Weights of a small GPT-style language model, trained from scratch on English Wikipedia.
Architecture: RMSNorm before each block, biases on query, key and value, tied embeddings.
Training: a variant of Muon for these matrices, 6678 steps.
MLP neurons of a small language model. Each row is named by its layer, matrix (gate and up: input weights; down: output weights) and neuron, and shows model dimensions 0-159. Each number is 128 + 32 x the weight over its row's rms, rounded and kept within 0 to 255. Numbers have three digits each. A neuron's up and down rows have the sign that makes its largest values positive.
A block is one neuron, or neurons of one layer that tend to fire together. After each block is what it responds to, as a language model described it from the Wikipedia text at the highest values.

L3.gate236:168111090100131145176132074095167085135147091106070147140154165150080115117148107132147104145113140146099075065122132109119090127165131092088138148120112133140134087109183104142147119080072157108108092095074143108089132146111130210155146146062096064122195101068117151128118102111103136045124104101094183112059106084145097143114116141139132089161130141125095181104106045126163087124142145123110116187128167093087127098107083111141115098119068135123161125138105188112131129129163133
L3.up236:167124127099102041104137167072169140110150135113091117146115099160137117131162098097075151103123072112094144122132128128110150147090174107071152146146188147109143094138131123101139151171087119112141101150055109124135159102086130141118162125067111111119175117127122084152074109144110180156110149165143107126094110111167098144169102158095135207116151146140119138125137099174142161164183128095161149135035149067113140159085112082137129088100140163140129107134103109162079124125088107
L3.down236:111152129133184059136134130091184102139168106105116127130146183135153137135086092138108153151099091128091109050150162115087113163092155168130150095140125115128201148118129092121156101039141148110171124091094106091133132180149103154121130094108130115171124093100114102132131099095093119100132113157107146065033155119128103100133194137141109109161121122063135112082159129124096093127129096183099110122084153121098139127082119149162125091124133062149118130131087137169150105090127152
Description: Passive past participles

L11.gate60:114179155184149133121125079143105129135152069119151133092072097118156107154082082163154090125122131079140143174146129164090165196089109076146192158070143087095061118109113112129099125137122112109117105144111212117126091135135169057148145096150131188143133120117075111124132114155099188117032167121113126163122100181196155172196143169117126125118076138069160152110126132129124145140114147079107082180149134178178113102150206099163180124097124118131160090131098072058161096112134123
L11.up60:156141145141127093086130154129121137120127150126114093170144130132126132145131153123142107080127140138167183199112090135123137156129123143159159111121119162104158155135154174138176065129137100123119118138122117165136110136132145135093167110101144112127158148107114124097157135130152138180161150174115104101093067119083097126147104120162155133107131106064200134130101149189095175159162113111113129129105053176077141153141162154144121163134138141103157159081136092108157159175140189
L11.down60:181172086052161145110135118199129134088109093140115160142108212099148100121162112157111144138156076078155079084131100122158066154202118090133120159137164179166090119141107143111114105130117107138049101106117128152113123181068182114149206221082093095111124107139064162152090153167112136160173167161138142146124115108151094137093086141145192094153131155093153101146092106144114125103151129114146148083143139145186125157171063096047093065179086126124145164112143127130123121085115089
L11.gate368:118119090139124158150132137148108142088073121153157083122198110172167133135135096153127130172124098124145090158165104095138195105054103119144126077159079111131056100084161120158200151163150144100094083147131148124142085108072065110141134173131128151075140169178124158174119172129047130145046102167116114128169077102132092133151143155149083119145077095117096105126139169125154134149153110104132154155118132126153118101107126192151112139108153140132161127116174176120165161091126121
L11.up368:101185115163126113146113153120037107120137145091103127200148117105073149108187158088126076145149135132095161201098078064135115137080105105147105075082206156110113111091156070183146149134146135104085127167095132157156043132138119129143144135111155112117054135161150118128147121058125149135126125110118089125161090086184102072146130143162089071198115127125184166103142122115075190163158102050094149102112099160095078145126142152127066121136152159114127117126121130130164096116107129
L11.down368:115126099128084190128152126132133132136105156070137149166138128154133117091149118077133170117105157163173080147071086177160120150098180167132098124165138107110107161121121129068089128107145153160097153110155177097132087137152135144118215168077148094130050118071103157127114208140130116054168135075079118114127118125118123090161086127152129109147124144143097140205172132120163150138129139102137102155175128147096157149140147178122177054142087121098112142072187180081099148141152114
L11.gate627:136163087145088141100157103123119093105093108154099183096126119136114078131162145152115135127162130145174096116147114090150115136059188140169126084143151155121170152091181079100126102068147196149202169117129149154090081109130153120140136197129157151164089136157154048117099156169051179166077071109118089128204098104189104108179094124061144117159136141154157147174070089174093148170212048070187102131158106127093126126142104088111177113105174166116183088159130109087154105124102162
L11.up627:194174131131152150134145135140134120152076087119138092111167115126112104146158060120102132173086136132193194155147178129107143152159077142178079141092183165107072066079119161111149152162107142071155154150134147098152134150102148148108139156168155154184145160170150140088136158064079145147091139098076206122113082150135015151209129162078136106098129159098141145166121130149099155151100087118141137116200119181124123058150192114130125104111127119092138157142115113136147115109130193
L11.down627:121110126107113072112139135067195178089131145124133079103077178164168116117112132091128167123200133159112106119119117070186158117082154142101133106111126185094128028125082153122113095081084128162157203116056126136107131136164175115161182108156054084191122152197055141110141125146156109115201126130101131175106140139106150092099132065190104115108136159161102120176110176083117179130141130106173101124094092172134142156117119144117147127131101146078151156085124127102106178130111135
L11.gate696:148145119161118160142135116067105174133135054108128196096108087058149093097100074102117125118096098146142096128144113085152140114071109146073123063154116133130075159155142154089153031095110057152111126155126121142123111125162084108146084116138159167091138157189123148107133092120127161139141086158059174108137097136186096151168116135119131112161113081109141096127117137131168172118178076098106108171128146133146100143155163123046102141108082130057174140126133121055190112035141123
L11.up696:137143155129083176130098107059069122109125091144161120163131137130092109071106093133116079122097140153170059156174140142100100123112179155079157085109118106148121164144116122110162132184124120113108119132139107164161072152146154134181118179097167122113124151126102131071169116108131116178097101130152138105116089174172136137095149115169160134096178118141161188087144126135109128140156106068075127157094097132071184082220175140074144099160150116076082134142132109099144118090116129
L11.down696:087103137169062058125121137125116139222177089168115121124112071203147072153132135113147131183122116159131174114113140074126141160177130150155138197130160150127140150101194101131083139106149130127138121070153164129080110206142157112159154176144132109136133129191075135155152149144092125116231129139104100123113160091107141138153106127210160138126102155151067107119137109197112139111207154145123071152093125178101132126110094104135109181117123171105173104127178158075070107149189089
Description: Before a person's name

L3.gate679:120210134138162104124128153103110160148125148143096112114117157131134117128098131166149170106087126110097135142174113107127161133085095158106115138161133123097120132188139131124084127169160199114134196151151141033148107095134120114124141113080132128168132087102109134128137198115183193122076127082120133108141104096183061095113171152149216213098159136076115154134140148186135161099140107112156147126186107099142216165168128086121120135124153159086146142059120150075150146128140116
L3.up679:141161154120137102127149135198095120128114166137100080092139160099076124070102078107176182189116101103128165175140173138102167107110104148107072106160098158143159090177094160162109142164119182165166157097066165047148116146091196120179153171104096129154131107122150158115083110125142147117159082140157124179140119122157083118166164139129104125161132119168118168153159134150159117101141104100121199157140079109137104123186076139115135122112195118052146160106157180083166157144082147
L3.down679:160120143136134114117122091207094120117142098135136092101096134126138093159149134082112100106108101138101105119175114106149104115096127214167115066123147166109096127105116177105092038120195136135150103124159120126096085147140180137158160134142118104137098089147116137128139144146135145147184146119100121166108162121125134070127163119106110110142078101127126160135133182169092112099125116136127072114094156164109124150158085110076162113089177145106156103108162166079176088153124132
Description: Female first-name endings

L3.gate982:183123132119129104133080180127149085138119069155160101127106117168137162110135185106099117076108090180066080166170125119057126208130145131129141099121096144119093094129160152095158137140066141181205173111170166124159164114139142126136085072140075153135093105114128113177113098130141068118163074134075154113099162102124135128092121156118130124085114079140120134127099099062084125170121074124174160108174043127114120225096070116182181112096109158066114123177148133103112115141186084
L3.up982:175093201087126127158113149149133135126125143187115074091109109141136183138094137084083084122091121088125121164102139159086168121086144106121122156124134163091090050107147130129129186093114081183139165113111074095168167152162169123145145081107127129098049156149080110192092097128100112088095107173114144122174164078077126125079127129113126198116105202116096132139130072142109103158132107096111112095208102051121139200131075102140126107130136109116086121133155119137094143111160110
L3.down982:125095097171158162162097149108112163094170076098062146117189135080132141122133099103066146106095114134131116116157120128099155115169157087124173106132118113135092139103121142139092151112135180167128110082099123120167095161101146132155120069131129163162142151222113156068096105148147128123190127153142120142099114107126108113127115081085137152197149106147088217142022114098137157133171131151146127103141124113096162138130161152114083118161129147186150104164106143168172096072145159
Description: Dates after month names

L4.gate439:114104124081127118166143169123100117116106160148136094095077109109138146113132180133093134183110108156070165131119110143093122130055148105129133170166161148088107063189184124161117168111136126161132083133146162084154119089143105169118176176115169123111089149103130108111107155135133137141080141125086068099097112116136076113119054132135159082129063123124123147122145062181164133151152067154131081177122153056084117086081117153138124175107189116198090102146157069085096127072124095
L4.up439:118157156088106124142102209140134119115181154129135113094165120197108140109157183160116117086172132093200125147077154126128132081139162127145158143211159103105137082130168100173146139129126123147170073161085159091099139096206153134135139156079133141067106116125098153178130100226089120073129153121064126129148143135168073074114141109112152112180157134080171143118118069119146157170066050157153109122141143149088148097140149146137151135126135105205151095179158140130140117107164122
L4.down439:162144139138141159127181137133162122135169129115106111073117113187139202114149152116120113172172136135184136099097151071101100139138124170145095118118106117108129125135121115066106128147065098099125133168101193074095190145094156161139132162070167124053080087111107105138170162124132112143054152123079093134160144105106117105112120180132171099160112068107109113150106101113126144075123122094098101139085174175148139127110167116129141132189133106089115143137205051047181103088105115
L4.gate670:084109089115097129097156130134108127105161088121142158058184134099206113131176128090177111118079120147159210109132166146150114109092171128177110097113185093087114169146177096142085127161110120174145131088106107143140090094113165185056186185105129130137115165097180150132093155122062143153101151137093146075157127142196179162162076139161099159167099086086130191154127141190113090121200086107182198122129102107125142115171153120102114181122153129109105139136128094081121071112211116
L4.up670:140091173115099114097207135200167134113049112129083093107162098153112127087107091127183128130155131161157185146176190118171057048116123141178116152127137104130150087016111096129142101122118070119163148124111136127090158100137137130103083170142122151147134074107137134047138163112082114115185137146071127109170155096130110148111129151079146134165118092109087186139137099107089159163107048157108120150156107166168093118172133131093172164079167128132119129131127112148142115109138059
L4.down670:147164144187098145136111103144142081114116140074156147171114138123070154131116181143127122170174084129067099114083080156078162157134102089068173133140144171109113109095093122110139125089119180142110151161125130115131166142092090108202107113162125153100179102111072076154133115140153138140199119138178117099135123087066125121110157069138130098069118176143134037147156114075118133101119135149105057114093153131097096134073108139143122090126034170123134096142108169146125104098071093
L4.gate742:176107110143082136096102167117067135143111108158078160044100117106130108066166146113101124110135154182115195121131064101139147140095091142152195123129075175156189184134102102145089089193132146143098136140139175106110155131107220152129167120120148092125105082109131141092091117139151124130083164091113219141158146093158118108195167122155131144145091157131180112122068084136101151091119108138091144159149122142098125094118169154141136152175133160179131117158159127106144115125073087
L4.up742:124119077124132148132148115144095142100115106106105174082113138173143193116116153090094175113095127090120153102123074043119122187119149184201132144129110116133100103122128099128130170199130131139113118102158146098181101075140144120121144109098190091138212169192080148130128125100097152139152075051095142061148187119179155098138127142161127148197081132095128157154135071145108099171095126086181112122097123179088122092093148169102159125124105128181141111164162158072123110100130198
L4.down742:143161104160123106136162091147079127091136102117160101090148183160197135148126155113102109087115135144183110086146191082105146144127146125202098141111151085169129138143144086113144096109103107107189081100165135138094133190122106117118127145105109131167188103159136122186170083183113137106098097140057132149122148087140182114190125142184140112170132091145166122065141141162188116058045158157149110143099105103072167119141152117101090145133103085052128134178165153149161106119166106
L4.gate1202:154149108136107126139123164152140194054114150136099201133132121212179135150103143153138120148155147145087154150143163058126120165111086160175084074085129090125079123105125159167100097111163125126168139140126111113114135129074134135122194174150100146142150110124122108101147127115174195131133064098123159134127127089126133098105086144181131155129159099088197108119082076143117157128102061091096175139090125172158173187106156160100118085086132101131086127146110118116107124112142152
L4.up1202:143163145110136129105160080099156084117104088167086166138115117047113175098099134148098142139133098145149110185125143150105074125140120128147097138113170112146133160152090125111103116170053148084109120121157114099141147151147138080130129127165126154095163116107093126144163156126170076172143065131147114124135132173080087126153127137117138118085132158163132090050066163100120124170165113135182118139151153113155156134149137123120125120132144168078150071174148119153105132097091118
L4.down1202:123106119174089124128106148172168128111119120098112062115132131093111131144139035070074083186075098117110198159132123096110140135058138141113121150096156164160078132152114087122193168072134200116145171116129137094131167056114140142062126113109133098151186112164090112147155110107114103119143088138121126105124119125148182133147122105099166132200147118145127153111128147219136181150101177107147078198092076127070119104126117126147128146090178138142115149163123192157138102136128113
Description: Kinship and person nouns

L11.gate400:126102105160090057137139131136081120165173137170143094126159122114095106077193162136137111142101193130107134106151111108081071117095191150142142083105139084079177082176130075113115151080148145127133164164155139093157138133145157096113131160111091135134141096146121096172100190148118114173166120108130164093119079105108137120095145118121177130090140115182061105113093131129136164103126069120160146131132126156156124139136101119093077140114111088117146174163132132122049141113121070
L11.up400:149106126129157137136145145161170094133146167083116136084128094137198049105173133130077107155149124125126103181142116155120142086090134123181135157130148124130172112109143138057129105061102102121144098107121091146107169195152143131130115153113157108074122123143136080120101173145143099176145075097154113191123126133113161131123107220123159174148096081149130131086130104093177095157070118090115109072108159124123157125150098134070131137121101116160153218128151078205152174120164130
L11.down400:086109100145112084145095172111134118186139162187114113155147092178141141067100068117101107134101134121139090148083122118112175139128092060098154121115139118185133165128143157094085155151195137135100147144129087155173199173134124125101112107185121156171126157143093189084179096153126140124099110137024126152153143032213136077151137143158171075128118179156112085179169139137138161079090169128100110135124132125133119098119079121161051142114133152113094115110143115140071157176123189
L11.gate456:123128099136123184106156137142132159205140194099135146072154115155135129177094070133158131111163129167196136121143182116105119146179107120116182206099138132163151190118111145181156160126164138163139146113093143101123144114074139122164092172154141077105147117125138134140107132170147123175084151124173147162156154142095171097136159129142129111158112063116117123183137114138045118095124102129170163137089137126140135112127074136123064143097138127172069139101133092133164152140091136
L11.up456:192110189136140152124092158110102158137146148161126175134160058142121113078128100167139105133145117178073176157139118165154120106078183054087139138110140138165110127120066110150087112105123108134108174108161172126121106182097170155058138208163151107185096094132139072199130124101133111145097100135116178190095145138124105106114124119130147206042105094178104135185088145140134142108133109172091110136125100101120089129151140102124121119095115155152074157097149089095049149118128113
L11.down456:109105157097188132106129133094171184177089196217134080142159162139168153125149176159097156135144129093159130122086105080125113100140142077110114076139147110155144097136104148115189152107128092093170159128148140112166110148180143048156114118107157139108125166123111162143106096208157105156080170149149147144131151136133145135048089153119094089126121144116130097070117143076104155133121149101085157172105079108113137100158175111167088085128092090115167126152162139157148121192096149
L11.gate712:174111144137152078072099115169107081088125089131197132142147203141126133132138103158133094176056085164098117167083147111117125136127133110132123117135161051142108094147173130153123168109174052093167150124121143185124088088150105138095095190123131129177123155165163094113056154108113109101129160176099156102110158095135155097149070142123148136123120085174117140138179125154091093100094136140176177171128080162137074128082137117173141094186118116178111140111122116120136152191109107
L11.up712:096060093169159058091220132162105172211144143131137144086178135164101129077177139079143117096135100158126150179113124078142075141128147118098105119128119161122090092173146157139091067140125113133116109064071120157187115125112139116172173112168155170142133086168129124175174149157215125123113155119076089142153098097104101110114149073132103152117180148095095117102125175146121120050105218114111099154130131100099185093091087145150138197076123121135165156187082113079124129147116150
L11.down712:151125117160132143080172142156101127116121140051159101093084122145096162116101117121186167092112229105155111133107122126126144108160071123151154149148097153101136123175110090102137092057121150143060128112125154118063094067179132130131131054162189133097146131086146075117157132161094148141160158069171104127167102158064085080115121075163141137145121161102121123097129073109162076151114110120118114124089111121163145171186054091108106134128109179147114122158171130142127153159189103
L11.gate1038:110130124137109127168161115130077102124126121168138163168135128163154080081115115133108169170137087172087079157132167106073066159108110086106141174098155101107090150049149058115136122094069114118083098114134102142130174167186148112137076114143123125115146120102128063130125096110152126150086137086148108062087157166098126156148138150080153159103123142090170077086174162112126149146099056069126135160140121112172132144136147184180092119111183102074140171144146130140078085100159111
L11.up1038:117092134163147131223120150233130093112133125172182092080132117151129099123137045119128110127179096154216106095153122125135135128136107108136171127115129105132151107104145094125122183121153153087082142147077077139106170105183171129131134087102172117094162112066167093086079117143108212161136120184121137158137161144128174083140157153159075175150187079142167186072106123063112196109056117117096130086083092147086135181153118153155157157129125108157135139124191145124105072104120074
L11.down1038:080152121142148149088078090098085137153136139148066104135176096185113140143096140071103090089119128086171154104133085167089085077099106144120128151137125119121165148162147136143139120083146158063125084134148115098164117121126130166115157086124103143136157142139161168094112160098152131087188093125102157118120090146123124175161087105156140102095108132173148151182130155112157136054143146087125094157116131171133097090124154140157080118043099210109121126127110129188113089126151083
Description: Role/activity verbs before prepositions

L11.gate160:165135130117082133119103128122133184142150167117148144129108115150071141189139126154152202197132124157124107095093155109067152147111054081111120085136111124142121139056132115112147083156131095155138131139084123162153119205164110097138156108093094154080109151155082122071123141157114132163101166147140103088114154093119112163065084122167110114083138113163111135088178151084093107092139119123132145140141142073127171182084140153162153101138126124148138136101198148136144163104102141
L11.up160:112143166126174129115164095117128089131171162072161097076124121132085163129102144124123161094176080103125138124164182099119125127128070083111133120083127139136194112085075116129093134138124128157121105179152102133126149103120157167202099134126103116094120092161151080103084089129132135123109151172131090191123090059101160088170168099160143196182106132107199094087202150140114095081170098122094104115177090160085085127116124142112115146121161165137154111145131129126141187102105125
L11.down160:162114088089143187137129096194126099151157092168171140144179123117153151077099143131125159144139163102167123135096106109167150111134140150189071099168123100176094082094108159154103143186151142105127145134118152164142159151170130111082186123156100168092149108157140126168161135141132130114110107133123100090123126122168126174065112199117138139134153122125135040191164126141062108137131173138198172219117147139103123142166177142066132092109132113143157111182090134177156120129183084
L11.gate1134:110106170154115147055084132095156070091125209140140108173125122158169111122088150123086119130132121059145118170113164070100117127138092176111099115183132115170116161141109080130127089109134107131109116087158149145131194154060143139183100126077161132194084170217111081116075111167140148114140122175162112142139077157140134121141105152103142121100105160153127133151126149112168086163144123157150135090128165169091103166127126086200188153167172130132132155187112176118105129093158112
L11.up1134:093145148097132066097145106101164118067154089124185098145133099078082149141164144092160124145154100129090148154142163097117148127128088091139118100126126109120101163156103131143170106113095118138075144126119090176137162151111155029122118108049139134096144137162052140161147166146180123122152192160127131154101168103077134140126137089117132122083160067115137133145102162151145095099208119115156133097163120087216149093078140095108128139163107139125097145119164088097176067137076132
L11.down1134:148079172167103111174169141118128084173108131182167126140111142144100124067113058131115111180150102141119149108150171088114141106128141111163161136086141160162153097174122077138117139122153173108064106111141109115069087152065131161121147148071100124099154118104122067105099118116115130112095120149118122151109147105174090149124080101126133146133149173197120133164197137093108080121106138140156155121136124136141135128112127138086113133085096079114098186116094128144109066174082083
L11.gate1141:108152166127142166171121132084116165114143150131126120129148101125109172206132129113137104137151110170097125168132097089123185168155123140055129058127100144110136059131140166089179073152158126141134164104075106109099130088091094147086166127100087133094131149187132219092114093142184134159158138131086119086141150151076161105162116137120131202147111140130118151143078128147165082133171124192092142143104149141087160148087097152086159134075103128118089147184151153072064115158118107
L11.up1141:105130103123145175189118086113099136128131131108167125155159127176226115197182118159153135107139130144083077084133110061125145094149164121084112074161076129110057073141140127151142111159141126176086181118209113223143154128081153189125120133155128138123126170134171124120114140152101114107157168096107103192086072153115062132139075153132107162124131115190121088117127055146148164118146103105160139186150109157122142110165138113118133182075130088134142115247158168070194093145097071
L11.down1141:066095176141116117109176125172177161133103134068152174121118100100120202096122100146138140141109096105170123087174114076138138119186120148199164125042154122131181125066107125131124143159126097173077070137148093125124160137162154108102140110120168106183118135110043186114161139155126104110154108111130136123140118095055125147109137131110149086163122141118102175128112141145182131104143092136158099168092140123162110093069095153171028109107113128116147143180152120113112134105109152
L11.gate1172:119107169111151119141135131120120122107138151158122144118127177141126142158126112157150128137184065089108148183136114153093122093136149048166121172121119171117097172138140150129181107158162168089169127127071121168197106094145115082138120102147096145117109153081084127112113130128170164112056152168172146124148092048150143099166098148083094100180048177170115092131166158136158118178151149125106131136194162088143131139073131194097124155141089147082192104032122080140079142084203104
L11.up1172:140150099082120104134184145114134115147058091104154154133097094139133148124133198121135125100168114080077085165131167134184153114115153110157176108104133097140087070102121109124102103155144172102166196102130169181072127109103138123173065183153105159131137144167134148125048159091139109189124112127150130141146086160086139101118134058108115149081126135106128132162123074093147068102144107137178136161083107125115113135092132100181158117058141083162135071088122120118128085178097098
L11.down1172:073081109128130136091157095143095138154108167154172093113136139064119116134134083142089165122079120101137147132148113108153146146113096139115137112149123131176126190161116119149108129093179105094130109105139143166123071117101100116124217143140137120175091153118180122112115123101140137144089106139211156043096101195117107095125150086153154116115120126093165200163171116109148109082103121102104101187073100115160091114147143112114123124111103166161153171140115084139112062157096137
Description: Date day-number onset

L4.gate0:093134124143098125149123156164174107180198118169072164133130106083184110120106122132127170099113057133048142128126152130106094106073158140107187102106116088177071118137137166170156178151125081129140087145098148167172131102119125112084152107114167129111090088138106144154084180114117094155073092117122094146110067113129145148101090134148148203125162102080086077123108107182123116070114175130144132117123134139149105097145140062100166121104172132108112163183156145030114139094156149
L4.up0:174162123106120107141102137136107101104101144088131154112099086137139127143137116109186150101116080173113149121151136154127129122151166121116178136104084120137170161152167126131086078128075128128192204182061130189144115169101148087131103104096148162126054167141109199106103146085114114153125179146129129100148142143125114088100150136170127187138111146124087128130066184138098064053155119080133124082151154124075195119127122160100104128121160167196112091181167112118125114101113152
L4.down0:136111161053143150131130178145119139149126112134109134112155147066110149082130168108143095182070205165072134145102160148121087093136137126122137159167147164145144115166168115108103177138145068122106131126131137109130129164138161175084119142140116119090098151183122119103115121125087076122242150120104167134122106146176117083089115121135077146116121134222152118088140090084175142051132142137079086112098084138096150124170084122173183144106101155062116104151150125069121177131097124
L4.gate77:079086140101095193147140159115191115174166177148093128105140100086134120091141108116097112154108144178122126153151138102113101117098146109055168089114160114116090186174127178108110128108146116112127174122103156147048118146140087163103184105087155105113091101180101062123131079103170038151103093097113118114142137181112143160101135155151138148144130131152172040147159133138099194178126138117162128120089151105133173127137153157076063056121144148093094155059098148088143088117123150
L4.up77:187113136061167144159134173107103149141206126104135095122094186108185103097088160127117119123198098142156171072201095160130099146175149084145127134119143131141082098160153069130100154115190152112114103120105086122159192113099147161148130128127180160119099139141053186127125131147144130165086180126118085126141165114118133108090105156066107084120165077080116139116173094134095099171111157088139143199080178139131095171150148126155146152096064150085136194063141113120117188168090153
L4.down77:111105173139114133148100137107126076127120172168141158069185126141112104125042147178158069113094116127106111111079080135147103103087121126181141113075110155164136081143160161154124145141116104142120117138130167147106130150121163141131120148155151161137128154152093113092110067089124182093114099147111117135140056114167107108138124125074155114080143115085074164161131137075083107190073101128168142162092146088130105145173140139124139075096106078123115109190113137152160170185111161
L4.gate750:148190230077044122080075131110109088111126080150155091163158108150143109146146161071110106125147121123190126092072167104118132146146145178110099121157100102105145183143095108186110148105119167169141118125163155125068161081150124114149206096179132139146146090062131168087075135129153195193127161081080107095126113099126137144112093116143170157134113104144085136117132120108073153081125108185130114144186111113184153101106134126168147153200112123100097118133124125096121150126140091
L4.up750:129150160127098140136224133086115206114123149150105114080054149148165194154086155083075121163120188178087077140160116130135098100137182159115143097106138142104157113127133105149133147098144151133118120177039092049110101094137142124096093140121107169144164133137102121164092111148105070107144195149153127092078060144081151102099143138185072091165155204138106130159124047112119109128112123085137104135112125091139132178112128147164186131147071144143090117111155149128103126150189126
L4.down750:075101088128105155139112142088091122126132168092080122123090185123107165085149069198164080157100095149140122147163132191166130103152140170163131163083080156143127165147120148114147095120126089108146113157139137131202104144138154109124043132083119107109145134187177117103110152118150107152205144162107142112095088099160143103177104114084162116090074098190152190140130147125141170092111142167134150145138166092105079114174132142114068125140133102135112149135127132177072145073125166
L4.gate1207:158140113092092100160095104136148106142182190131102184147161183189095121172137132146184096151135136118127124115100093132096143127174159138148087104109153112159129113084183107118122105092128106097122108145112192074125115090155140141192149102110111035093155152115059130117153142142062170138066081127080128161103155088176083165121132143126068165166098137090113159166113070124123111146152148135135146105075125149112144141109118077163089124126122096119178096197121125111134118161097105
L4.up1207:132119130117108210126072150127145130121094110125120112147155131103145160087102163119172101130143169107123055156174111149135123190166114076074073102111149105129173149129104117157128073121108134125107087082065123134160110085089157132108179156165110158166183132090161155113125138214105076178080140140123118085122132118157124101137143114154148115120108170181116130153140115123100170133097192159098143146151182129135166157164124138158125116114088155047071130126146167108140164169112117
L4.down1207:134109112078151050153129097134121118104149153137088136147129117187149121176108077163129113129098137114079173099142152136123096103131134126082116072131187114130086159097124132144137112073122150114091116155116151106134123123180117130132148112089118048110093087126104110162130129136115201057031130106080076198092097124141173177124189112086101168138156131061112135154157144154150100132142092118169162098098102132073133106075142139110122170151137118121183132244123155178128121086076097
Description: Role and passive linkers

L4.gate86:150105186126140083110063126125106127105129108116152138129090117121063151108094119105122071065128138096163072120148113165109142157141119118122139087137099109131144102088161170115177110141117143114139141175180152112116167134141167082089145077099143123171174123140131144130082133136138104120160085150138122078106089143101149126124118132154110050149182123118096157138116102113167143159119119116167161105038198116075117106134150172101138123085123139130152197077167103146116101139122174
L4.up86:112163125099095118103134131119142099165132176113158126171122087125149116148118128094145149180113118111134117144137134140104124135175069058115111152125102108099126185195127128140166136119154149189064155151138097192144100123132110117074155127128095133172142176138133152153064095111119120118133129139119117115116115070108114087052139103029164128138095142136039134120116137071097101170120087112132186145091139136120157165126157107120137106075222103194171119140066133162156107123059068
L4.down86:164082144140142120112110178082109118116180157153109116137073164097109163120080089177107151186099156147110160102132130141089200146146115164087144076103104204135122187077068150146141069158167118091091084097124168176121148130082170145090093148133133125146133171148125182113137117131133103112093096117189123155109171140135194107163146098148162073170121154158120139142104105116145177122093102120175123140088147137127063057124101145123176116121119147130139119180130093102111183127052114
L4.gate329:083112216128136131121189090133150167057133135086129180123101147159079099131150168153104132136072123154138132128122178097047124102139128167088132099190113111194139098104119119058091144095149049107124144115164112124122221175122052105109187110083090137145119165086210130115187155157141143122160149153130126083134144109164137139173157127142169109146147120120170142132146097157138151121193121157169094158151108064134133140153128162158100116140106131142169192175106170126179139129097093
L4.up329:151162164085131170144117126097083094090076111166133108133159099072129135133157135129141123136057153091166187059025129069111143151091148136084146118167090144154077025150169139118140057098107089069124151129128119101169156152127151142126126116151132094124121121109150168095147145137138117166104145128135134091115148163131176176164159105129100153150150161114154072161092117107185149070146104154129147126098124154130135155207111170105117172144128134144151061125139078127095182153094129
L4.down329:157174126131172171111105150122107187100080126176151111103181148104106115098135169140131153071098165088119158155126129133162167166133107172090083151135076112146151118106182104072094109131112116147115123061127160097090151117092071151134169072127076147125131097075061057131083122078123161176000102131139181109167098092097156112195108116071141118112186151141160088108113094149132141124153085171128166083111130125080160099115127155193096130136089076126169113158195078139120128189134113
L4.gate430:179128125080139166129133126194143163115093131133175185125142132123108184112122171036071090139079136086154125159100174084184111139119147135127161086086088141091152061196149131101142197104104126181084101113137142110111196096183187146053100083128181129117098126107115137155104138115082116162130127133034178111188175091123181184147107109083099121143140112140088091201099151117162125124080178127113107059177141092103114163128087174089146145096137116150113094143098092117112141126199126
L4.up430:166151134111128062120046138184135169134101112145110127132114158104105076140146111068135124092163094162139036089124178115129148067119099120139107121143160085119146104182135094170156143152121129133144116120126145113181088095108148110096040133100170121163107123167171107139105167159150179130063137122171173156151158111087086082051081148126120107116139112168120094195133098176109179093104122110127126054083117111131180132131106134162103137214122175085177150147106089116128146153158202
L4.down430:092126107170168139140162116145129180092143142130095134067100097129112053112151122103117143160140049127140145202113131105136210104113150113139069138162135126165126087115099126135118103165137150141150113115120134177131143123128135128066124137127110159137125149129110164087076091080112137127159076126171142135046146111100101123095115143113123113113141116120088131134058132113106141150138205130189161055150126098111139115145149167135144139109125150134070132162115086146081073106094162
L4.gate629:191124189137097141136170135170174082137170168120103123150128109105122139135134151131112084131085136138112077070116102130124086106119139165130095076136097149187104141101113158158092173115169114115156090107182113141131153176148168147115126119142154188143144128084168143191120101102165148118148102158094174056151180152075202129104175101110144114084153103111164104144087126132179158144148078104155169168149120169116093174166132163127118161140181174156078131078118136127180186110070089
L4.up629:179115111096074133111100111121155094159101113140098135146167112131143152102096133074096144175097142116107101122143090102048166131098097064177114071099147172141090137168100134092153185146170152180131073138142129127117109108177097108071156089153132151127116095074138117096073093130079135195153119143142107091140179187075142116096107114087109153205165133098148125175137132204099129129175134154181091109094120085156094105138110210114115102139103125135132150139089133125100091093120068
L4.down629:172116214102106104147057120142124140058133132106154106161143115145123141155067113102079116185178108142069125123092077124085166098145105112159099087083089150086079052152161145175088086099146127164111135103198124177111139104110118153077165125102153122133150125104120095078079149179123167112137080137113098141128148105114112092186155089104157219140085144154147105135114161168087108128137092181142144140101162136099051074166133167130100109082175138106156137154117143145079134145122100
Description: Date separators before numbers